Weights of a small transformer language model: rotary positions, capped logits.
MLP neurons of a small language model. Each row is named by its layer, matrix (down: output weights) and neuron, and shows model dimensions 192-383. Each number is 128 + 32 x the weight over its row's rms, rounded and kept within 0 to 255. Numbers have three digits each. A neuron's up and down rows have the sign that makes its largest values positive.
A block is one neuron, or neurons of one layer that tend to fire together. After each block is what it responds to, as a language model described it from the Wikipedia text at the highest values.

L7.down454:099123144084134157104170106201108098148165116137083139147242125156104178124088133130165180109154124082151112106139133111178147151073117202128117083096165124077185112115121196167116152126107122105144123156067101133096121107145122139149136181121151104125168138092126136130183181123129125107131130125150095082124170129107130155116119164186046136161186154128081170128132124136132147119094144150133123127168139115059130137097135106149050095088153116105155177113135165120071160123130111167110170134112085142108146156123222104061132122152124158091055178162094135098215110101120097136
L7.down533:098196183163122137169124092084149102176141135080165073150171140120113146137146113110093091108110098184148095068136124138100144091139129115177174105154131147165123130152151134103128131179175109139120056078107077143137074135123081109142069088105149123210143096157140118128073112088087130134095126062079134132132183173123165177111151131085136077107128134093138110123117163159104189125159115159139144089154129098178113132118134134188111132132159108116165171173086144195143163112108068135142109149067111154061136128099171086123149092108150153132140102037101190136148139173111115137
L7.down637:146159139094147128149168208127153123149156087134083122161089146149142127174090220141145133143108119153200085155153085124082113131117169140144166104099096148217049102144167131131138088161136128127161157146099138131171134139159115114137110127095124134150143094100141160125062168131134094188128138128117175117104126061130130156136113197118165090140146182174110099171185162118099034138078147125084131158122112141129138162116133103153107123128094124121159130163110123126097107150153137131160143125132109143138151175121218109179148067133090192187067144030106122097158155163142090124
L7.down1105:124160141085074093127154131168117088117163120117167104108145111152132195154150143084116121132175081162149116155111129142107075095103141121171134131104071124123126123146100134103087156098114109136130147170098165016132121099128103148154097146111169112129116175150102157102166142140127140135170144183095092145154088172128140108159122115129109068189084131125056123066168087114114113103157100173072163173147149138201127095122134088171094179146162104106105153142082139149167116157149121063125106142252162151144136118109111133153109137123172092188087103102155134056117126095168175100
L7.down1237:149066166155089106107184098139101052168114164081147123122092184119165162131085134119108136104084095086181154123167180131074142125070190134123075157117111124105167141114119149171093108115167129108127116130094154137147099161197120082153095105144152141140138117135112168161158082130105143138139161074091118102102108101112167069180139176105081094163141134134122153154084144124181143101089142116144119135103108157109148093152105112087030180136130143091131150162147068164137114118096159078135081130103141138106143106122139111137117113091115139145144091175115141126155072166129019121
L7.down1374:096124179158091143173147151155167113151101139131131128119113096122070167083110137116141140094127251130132153125159171184165132161091060145137084135127160121093136062194089141118106131130158135091142132148148116086093144130136113123132156106161098104068139105113123120164152130155173197100107142104130178179137077085157108067096184093124172102145137090113138137083183152071160178109101131113115164101158167150140172135141094152092107100129119162153109154073126184117096117106114100144104140081181095110162068137110072123098141127117179156050067096153172116118089127143142087121
L7.down1432:147166151140087123117137142100098132115096149089108130157134156123141106175153154054116126138151084108165067136162095121156118101129123135139129143123139123114152156115137100182092100126107122092099118148178097107096108168137145084136139134176131199146134174143103129124134099108098134114106108198117090138165183103135120139160155151069123078078099105120144172078141138078107215114139150085177127127137124121146113108102123120124101186098161130146158162164132164137111116128117132117106161138117120047099166092095090081136120155144142187117063154128104130166090135177052113123
L7.down1497:108104177117148122170158155107091061129066128151102166060074168127146160138134137159073104074096114091140177162120129061163121157132146081133149197113140126161153124127173067096096126152145169138183112135126107050140111104180125120152136121164111099181096160125133078152159155109137080137202156118160109169111157156139152130205202155175170127105139111172122109100146119130114100066069157094153161114102122158132179178101100112160128170130194181146155129141096177108120099121131129094100089118166183149104095096154166142161105164152100112165123142117118126151141187056123074169
Responds to: End of multiword names

L5.down397:126129140142135123097148099089202085158134170099099142073084169154111190111138105138124163165125108149130159143117115135091050127123120168081123127143109143144121050194111111147076172186187113154109152134112186073115139086144187169114084121100096130126142073142160130106127135171166079121145131149125077092142147137174114159088111122102139175136118115166089121151109131173164128096180146103141048213054129139118182133160144109149122162171132088148120069179132136120058125129094129134152162123130110123143088169137098111120152153182108103181112168127118122148145137133092081180
Responds to: Personal name continuations

L6.down541:169173108107151099091106103123053122154117144112147142174140162119110140122106074079097126111141110133153157076123175149096134082151092141101195157169153123151120150149148153147151105153104144101116091136100109088072163111162091181112109144154111121166165152067146111109157161172169100150168154133134095195093118152124120136099107165139186083109150101141155070160135149121075142103178175152144145195173124130080043148131139135165195077139136142074120159173024209083105144147126120115111129080131121122153176124062203136126092131139124064137112129159117138137138109123138135133
L6.down620:174129183157168115159143133145165093132169121112122136110173082171186058175127159095101146128180184064151154116116172057157090135150077138151126085093121133151099181102102143156131158193101127151140127144162142099121140103091130155148166162131145123135062126130081096186124159121109095076190113136082124066122153158124120111083129108167166163220164097142100103093171155136106143092144202126119151157093114122179111151140161208123109071107110181183195151137157119139085122097131201170087181115102078154088115131111103133128080086130137092107142157114099171101098145157121202171
L6.down727:104102138162165059113071175123191149157128135144174092120123161112094147149129048113147167185141102116132161134165077210093094110125133117163100182119126115172093132088172047146178120159127179109104163144112169118131124127157116146134147141146166134072169112139125087129116118131117145077159127160152144117102171180135084151146185110094200106095158145131144062142155118117085127126111131144184085170142115130144114117110058115155098141110109074102105177171140152151146036134098139103091133119089143127088133132124102228183187069166123130135146078099047143062077102175124157109
L6.down901:121141116139107064130173149155106092175109146160106122155127126124178131112068157131167086178102122159111196106167170125081164124097092079125127113132172090138145134119147091151093153082151052120164112099123159145092121163087095140143081077177157150140193148072136162131115154146086141139199108089143122119155110112136134117158157159066156085162179114066155066101166110135090128111141145128083104149121214109090154127101128065168104113167151064146143093171182125116136148158141141088127121106132163183137148136087125123115114152075132130182171143150158160113103195095133121103
L6.down990:136140102114150142144181163126158141190119128130054150117160161136105089150181107057136083065137155126078116147178130158135112193089155157111157088105133140145136082167130183064161126130082128151174133172128170142142143108146218106134134114131165208108136147083098155172178140114153106094080134093159147092172112132129189168169127117082059091159152137109137172176066105142086203067204113116096166171115127151137058166100121083095041166131090111118081142103097148158151145087096134089101100127106120088117149172175067026099088078133161073176115115122154169092129142114183152169
L6.down1016:063126140108098152173099102195148144111120159180142128123139090142123126162140114097128148111124133114069202148095160100071130069131140135143152183181136102121133177091122137122116150076139112102154087123117087092140137155080119149147117100148186137216133103140162123089148178113139061160067141076158108125142148105116119100068151110073160063126176091131138116164137100133114209075121192152084105169129147130166102147146114177075112159144113114185136148117118089108074093093109153141112098172171124082102137130135122107155119079140087137116134139199156111078126180087196147101
L6.down1293:100096144091081151107152064189088147165098106123127052105128105144140111126152145139107178203135118060094152107117098131149100125162139096127091186140162128113170155113147138125131190116114140128081093156123089154184184094122139179073124130108167139172168122119122145135098158109138099136069095115165166129145166107134110144152119139144109145170163131168114093156156134113076106122116155078102164148118088135174116161118116162172141131159102118155201147142147099175068114125120106115146144149148183147166148127071114124185149134128149123073099099136168118068141103122125147127
L6.down1490:140101162112099115067079127152102055146140097095172091072127157139156132083080139166130119093144178158090167124161098099120092135107124131152118124126095144144123131171156176160109176124149109104163118085103192118095123102086129108098116161081134156157100089115127141092074118129153123185129147117122154177117132183132142137205174148063102131125146103142116118089171050172131157107145124119143112163139124086091169170100160154135111138111116115116133158145173160131148125117094111110168117093170111128121184082129105080151148163154108116145086166041197193110166120153161118084
Responds to: For and word-initial for-

L5.down996:140129120107144156195127159129126133080127130146134140163131162128130157151116061078128138128179092126139143152137138133107079157095165095187117143154143177083140147137137119140118114112129089139146156073144128173144109158186169171048068105182121115175110158120095161095171124128092161132138146115042072114159106070117115177100107103120091125116186122132063091123105148135086140124188093079174172126115150131134118057098119142097155148111129074156142148130164067077168186098177189152143152119147148156150165178134137132147101098125139121058139082120125140187113196102179139084
Responds to: Value slot after label

L5.down561:159164102123114140122054124157179101140099166127137106122209115193089144099151124098103089158177174128126166097087104131128142091191131101232125150135168133146186146135185177143182143117091083138124082126194114081158146108111157157153109125169175131119093115123132047146112090108145051130123159138148087137174107130147104108102188158157114125084105111080145118128114085193110133071121122183095126121150129129150167109089169166135084149143134147123112150070180105104077141129115110178109205142090145151092189135182145161133143132114073161114068105130156199128149126125171126153
Responds to: Duration and time-span phrases

L7.down149:120112125105099096173145135082191171185127153045132092148143135131097142120123132134078146163149106096161129122151117127126129130122097148187092074094028132151171112145094086166160095140133153196124096079115113122123087149120073127085135149155094096160174113147165115133094137211127133157079157097110155106126105134093140137140106160206106178126097121115115077147073174092172146117079103138156084137138097180089113119095177107103122138107145149164105158092100155124149175153166142147147081101094146137076119177110098125122100143114063142116139092075125114126143098144086143089
L7.down365:147088147152117167096091137111111091088118125083138135144139137120122117177113126093121055100160098042121118134122152111108096106164105089120162150134106213136147144167154121153084172144141093135068145072139124159150116149134140143133127078098077155162178121073158141124177152155147136156098142109125137149125102098079092122098178167162140162112173060124103138177088171130188159133127111145114111144144116100135143095119070126141132145118160115126045110085047119090188097152121082147142114128105179138166163124122123149174105154081132124067064094127131097106122134092082154169
L7.down475:108107147166155139120162108150112149138147130097138119128142209136120124193132114152156096143145133135153131107157134091117096106089105117120097105089071131117178173127128111096147100119137067112136146091157129131128106122128200156126117131085107135139182115118099146110117137099125040121116178125096124129146102120148127119146091134098112168148129144107130162111071117076123139134105119146160138137124112114134134168097095165109158120199152134133093096126146118101079111177124152105108119105097146129125134102124122131134147151118154114174083117114160107107141118148152156124
L7.down535:120059103137126189105136123093132105147129146149121150138110169140145144123129126177170144146090125111121115139122133120092160119127088177126117134162147117061087110128125132158139186155063099078121163111084168152073159143135136098133087144157118059142103158166107029149129072131113133171114106133167162135131120185119201141158118163108077106129145125087137146133089155111170126146096134133136107125084107134139135161179119111166134111165183137148191113078102130123134135088083115165103123063159132155117088105132116171076116122181121128090171133089116074154139087151104042136
L7.down558:096108133133162111098092141120115142095136122095115082159116110059213187105074164143126102152169170118108130122123135153116072162092123105105197136149144063051080113137170138147053155111138094138166063130132113114120112062064150197159105172149119151094126143175157162199186108143138088168113133118094131143126128125109097132092210173083164098082124104255224150112117126181132060090122113144119211125090173111150171113137101182188098168126126124114122090102143122104151148087135111139086158153096123136100146157072101181073199094176159123116127111154137117123053143109146155127
L7.down1032:119178152108140145109132148171131110129139135174141143119116148133121117108134115147127141197149140113114187137128099184106147180166191125082176108110079132110161152115117147113122151130143181083173116165100118128099116127108131144158188106154113142178157158144163093147107084100093133132182081120065175110085121135148119122154124120110106126095099117125203119068098109134128106097101052146108136122110150105113191149187132124133179138169124116123118149107119100199132152128071094114212104145132190117107140063138131140140139126108124090153110072172147138120159121109149151111
L7.down1229:099171133151110155154176064121135127138174067173172192196073092154139142148119174068136083071174102116120136122151152097106136110147130135179149133098137122107105144146116147178118144130160113077168132111150170129125062117151074104162114134192112128161076147118142144100122098104139110115114132104137159099138091152119134094128129164164152165083173135051147098137154126122139080157153198134135167099145096169120081139168134155127109152158080106101151086169110086102112118129121112159121131107058103096065092116158133173147058094153117176165131102197165168115118132111126071070
L7.down1243:172123112152167119182157139112100107139020137079148235149092143103118158157134082084090191118146183202109157128109114144168136169141139133106150154120097076135044075094169095145136147143132094163191144127166128171166099135117131102147149195120136084144121097142091216094181144166128084095115166162117131134109102155088160157146110128148135129124080125159166096134160105150138110145140128149110182116097130125102166091118143158127154185167165129149162104103090153159125167132154086100116140083143091180130194150157139120104143175088126087142071125118092104162066138096139183115
Responds to: Sentence-final periods

L6.down119:170153135143090144150145132143095133157094172153128140087103089112146137196094146106157151120102123123130110097159130150149120143149087143183077115147175110159096044167145090061136150111182152157126068116132137132109133151182152148129171158137092062166114070136166123087098157117123075145083143188145133158092071145193099086131154107122115088126079141142050149163075143077120136060129114057096135105112095099158133178126137101168050192173131130114096126147137134155095138117151142125122119154175205204148145079123095135117139200069119142157162071121154112106045140079082044141
L6.down516:094135151099122157123157122106127092118127173093128127077134156128167178111134153134083114139125086173106197110144125128091090080139141147115174124081158173100144128150090140131075147094122065087118159118189122161097117136149153120108133125125140182165136137075131145154116121157122128149104161176177143112157076166113154162112106106122156137139186098088149081082118156156154123169129083037160077138089132128053147093129133130077164080136113212126082160153141110167144151120169141137161134087066145144094125145061171140084125157090150150068115170171163106141142123159091137123
L6.down594:170092148161117144103091083130161068184128115114141149110064158195096127178127146148170108104146122136139101111123116094150105149099130173131166197119118069119093160122075124158138158169124124131099079147106121116164108161108138176087122157195121158090110083128147180080090223156153125141101132115129071147118080128134113119135190177154116183123148153117080123112128145083112106118094130102117165075123147082145141200132184110160076172114137169128129167111101163100128140160138164117126182075205182156160142132149148074139139112078139094137119102114106150094113128143104174182
L6.down604:134152107139133088120150173148146097116092120117124142139161141147075111171121153113144137140102131111080117094118150123120093103096074121156089142124158139103143103137102177115118115163115153108145106127161143187154135169128141074134148093173119126080116155105122178124143170144178212130137097140096197160111118158081146108160161109142138159130144108141162047078179065127150210056144097124144103112107170141115157086106122122147096086094123076083066102123077146126106101120120090111101105109140163152200158087081043169133112067106165169084188174132089135162125121103107192105
L6.down607:208143110100146125166086123147141088168098115230117152120121117127147172138173093103109125149028167108083088095145115108146103075145174180150122132205156131127136112094133190136126133195096165122141099123056060131177100097169092138117124096115121100114133167127083105152113173109131119176169138078159119127056112107135102113177148193117127105102099156114064091184139146087164131123152143129148142054096138129170133152067168093155126105184031106166176111136150160139192116155102153134133131116103130064142184097134129132111115103155149116102103103142141110140165122151140124109
L6.down1027:122126135103079102163108155099162147118120131157138154038090080117121117101096165145111129180130150172135105153034069113130087127090083099118166108091119135122107129117102179165173073087135115163051143182170157134105160157100129106159108177090091096135105118155171076144162156119196134188195147134118126132151155008168137094163139130200120109142085147140100141140154214113131159100116076070174097099082168090098103100109092107171101144112161114106074126124161107129115154144158076163137163149104126139112141099193086139184083145143144099092134125122193141173088150098103121129
L6.down1068:090099091145076134099142115115131130126203134135144104150141144144166180091077129110102112143108156141109082113163130193095067091050094137140160101119094067168121098164123096131133104128114131140076111193096061110105140186128109137142129184139082134120108111084101123152140154112104147055160168191120163154101089167109111169097088128087063063115105163166061167094143102140122152127083131120138144129148114143166181078061152144165164134184112132160101121152103135140147142125119090132114102147150105180104135099155177144110138130115112173077105137137054175182149094093139121177
L6.down1322:126112207143186101134110127087157141133086131162113119130122126113151183134109136112112148124121139089092127127152153153094161149128139209094106095140124127090156106093125124119129167134134163175118171147160097133075149140136191111113098181146107180219117176121179142144045158119068110143123185155128102123130115162111119129170123149110143127117125170088136099171058129125106118175069167105145110151131112171191082143153115142126188101111167155092113158132153116102126114159150092123089078120140147177124094155162150108129148198108148137099145093099116170091149112174138103115
Responds to: Middle initials and name pieces

L7.down378:143144175104175102172095158168143148118184168132070073079172143145091146132109142116122126124168093096161093111149116100097152164107114084151202135148111131162152087144179117109116181146169153146136066152166118174136103161118088112165067155134157132186178071129063114117113164109149135111154129066127099137128137132160101141118134121094196111114119140158130136146111101135178132205165145193120118190132108162140121091138150114127124164157129130131150139134133124151068143157116053169095089145144109150152083068144133117179168192115151114135137111110094128042113131107138085171
L7.down543:137117099098104191105106136171196116211101098165140122127107175147134162179130146110104093123108136065111072106097070123091167112180110147131148093121130180145127149187114143132094109162111165127112094103112090093082126081075109144084116180129119083148122124084116136089146155169102202151170088100158161172143156180105173115113145128169099171103119121119064089193128175068135124150127146164074109126097125100070126208121122194118097178170089127110097164149133089110142153135108149147127140145189180133164103158155123077195100147137106139084165129091126120137129131135089143181
L7.down719:130136087115134128154082170137119121175146162106110117163176127138130150138165107193102105148117128074120159095012135140111099190047134125168114155133175149105135089160120151110086147189075096122107098072110147088155127102108117084155087114083164122120148158166122175122083125141149143123105139162184119139148094146123194138155150148084191118169142160167120107110119070068166151138156142138122119103164099136081137114131136139184133097126103154148078129097102114142119113165143127148086136111164173082162200113177144158181117167106121096149119161111150123163134153087105141090
L7.down747:096146116070099195058067173090129124117103103122103120096118136148096103149151160182086126132156119050101118140146106171151115100097115121163092108187184186110080143167146150123109141136077124108098092136127131057091170122135090101099048076108129150132087157097153169088143153099166074081147158121133119077127113121125120075085118146082139145176118167187169146143125105155087114092087047100172156098146163096201116121145049136145151162140126189095149154135105142193185185081122165129114081133115143185075122113093144108155090142121091112123103125168121174140123147097179128127
L7.down883:158141177092058089155064102144128085139138142120143129106124063128100095100141106091199128099104137137099142151113147128101092126186118136118157108159083123144096131136134125172090119148155175123187096090119119128034151139106116197140141092156086095093155144195095084123081083116100078154103113117154130136111070138126137146139187112125108131127071104190124150111199161130051159089098124138145139209107032140146170068096084183147095179141169107121130121135138157118129080112142164133150151129200142149074089078096106081148105131143086161172087144162132152186148172143106139083
L7.down1114:121137147177126119107140152117146149173132129148079135145157192175192111177111124087071135087132074102115171124152133125076139134093170165183105168108124139161133141079097162103143167135131194177142084111191087151116162122151068161102134141127163137150107163090157137058107112101109131136071138099156146112124118091155102155109055131138091160119094111116162118115107104120088094101174114173070081067133124137106107083096123122160103100150161115135156097120126094133158154105153138104130155115124072140089105047180139163119121130102126091093137170146082141125162137098144110124
L7.down1274:134142151140105128168146116101151087128150099165093121147166129124145115159113088173131176144146157104135115146167092116131084134133140195137127125141153173117097130115138133197139108147084133127152077127116092167092150118093126062125156134102170104132127081058117096180103190089171178129038128151156118110137107040144199171089057117134135123106070125160142063109099101147135120105164127146092086114159186172139097181099095142093129085144111161136151119145183164133126113097104154122133136110092119112168122101087126117135173148112123107078123122133164154138163113152111157077
L7.down1454:157137147133135163071139138113162135134104109141130127110104143151137125091102099152169120159123113158124150111136154099069156176142100067113149123164138131097008083087138152155113122137183157165084094133104113157129126153159126146081099123095104162142135086166158154150138134097091099115108160156136123079131131184126139088150125166113231144140143099110113111131198146072087152123178144141071111170086106157168108151122121114163170146166140134150137093119175137149123091157090104103116100085163136066152105210136175142169161178116176058144159165156126112133155133142087163133
Responds to: Table separators before numbers

L6.down239:098127135114156130091165072142140140150156083106152157105152215129150058142186059136111152162083193069102141130095121121059104114095105151145135168063133126019102110137136118144152087142182103138127123127137151106097103112142170169082167141167112146139164173145143084108096138157134136084106110113171124154113100194101089058134111156173172106129134132096102168122217126106127119133120127112076161170107159097155154118162150164165160201134138142111147133163128103135103128172092084190142141116122166117154092092148177180125131135113127160150106128115100119139173111137127179090
L6.down612:097098179149141123150117135156147081068173118156133150094113206153151120135139168110148122130131075139134166039137146127137134094084155112099105126098093098162154174123126228136166127136142106136150168117151119132122171110096082149187147072153120117132107144126162121130088096117145128220140122143136131155206145047178094109068164132074115150044161123168093120103151152067138181139126173093107119095140117115158091110090106054103084148095146073051122155150115151130180131131136138131065142130117134119106119105150166131084125165111166116121122109094099152143145064155125124114
L6.down669:125137076120133133132131070137163127160158112103124116105125182102122183130060078183117127170120102153155164114092172088158113199186148062133090170088069026093162163157096126113164137112142088144084137090073187221161148110159128067122094129116108131110116116084097154090148151101143123127143086097183113159075100090105130134164119129132107136195107145091147162160137096159128116086127140102178163116139111144159183128114072107131127151117119113095126101138154095152150159102122092137210139136120144158178101142111130170100146057201120157100105079140139109079134130052093145094
L6.down888:110105124175110080135167169178167094158129146114131140153132163134111148120120132168120152129131086133125172108146123090126077145091059128116109094153172170081193089144111102108149169106146087122091127158112148175124163118108129155164118114130134162133083156099109152134183148083170126094134125098117091107156099126091150148140142108026118141093130105116089068147112112085104212191115095112115022163156122096080114141127107093142151110144092124108137102123146145162076187104158154092158070151129146125178112102066150093151073133145133107108137137133108193148094128127114130187
L6.down1134:149100111164135189076185135119123193109109132075108127097106159115107196079083108084153160121131095182109143123083101110146093080076122116079145030075096149098128057091097136134142131051123134101095095126181102191084157108105123165137046187100091142173116068164081116124119161127128097156157127132041111124106120113130069210133146136142173157104074085089116160127155110149100116191126132074096100070137143125131134175114123148139153095171132144116177154125115104089118128056118148104094139099110120148129025083133100128147158159138163127071201082100142193165081205166150130132
L6.down1135:158123119096111131167189145079172150171123128109137065122096151133170091138066128152144108068078136127090128147066104075138106028148140103165116087123149180135142193114124131146170124069157149065145117133138122119118178039122110099129146111181123123215187088124158138155097162110194146116132150161121126148187111115059140114133143101087092127131093139137166125169170169175120177132152167162137091112135142088135086121111072087081128162140096114158087199080073130142146147109090134108149125138101130165207130118108094071120142135192137144168145107134153147033143168136120120147
L6.down1518:102120094111168137150117099150161084151096114086135149157185182132147146172174149133157168070146036136105144130147120128120173102095144109147121129132050133125109101068140147138105141135202143143118136106148070105148093174139073183128135123166141151156115176122113145132147105135148099174118093105156161187128086123102119071089143124167139061090124156115142102088152094083096082161118169141190116112149152102098124127062172132139141063140095130129088101094117142137097100172152113085117092105170177083109133173089142146110167061095112082110092086118121093128151137074087126111
L6.down1534:124136100126171120099143117172118105169086133012106116144158145184140153104062138151170146151123142136164135137079169102197119118161084087127132157165126153135181136134117127106132152113104117081148127163139156115110151112107169118099148140098105135146139166147061209108146107143124084150126068132131116129109076127148152142132106137147167149158156138128170169108050112098073147090084122108152104100151080133130075168120083147163177185141130100162141128125115167087117143151141149106106110097109181112138122100147128151134119074107103092150054062098132139091148134135161108089
Responds to: Sentence-ending periods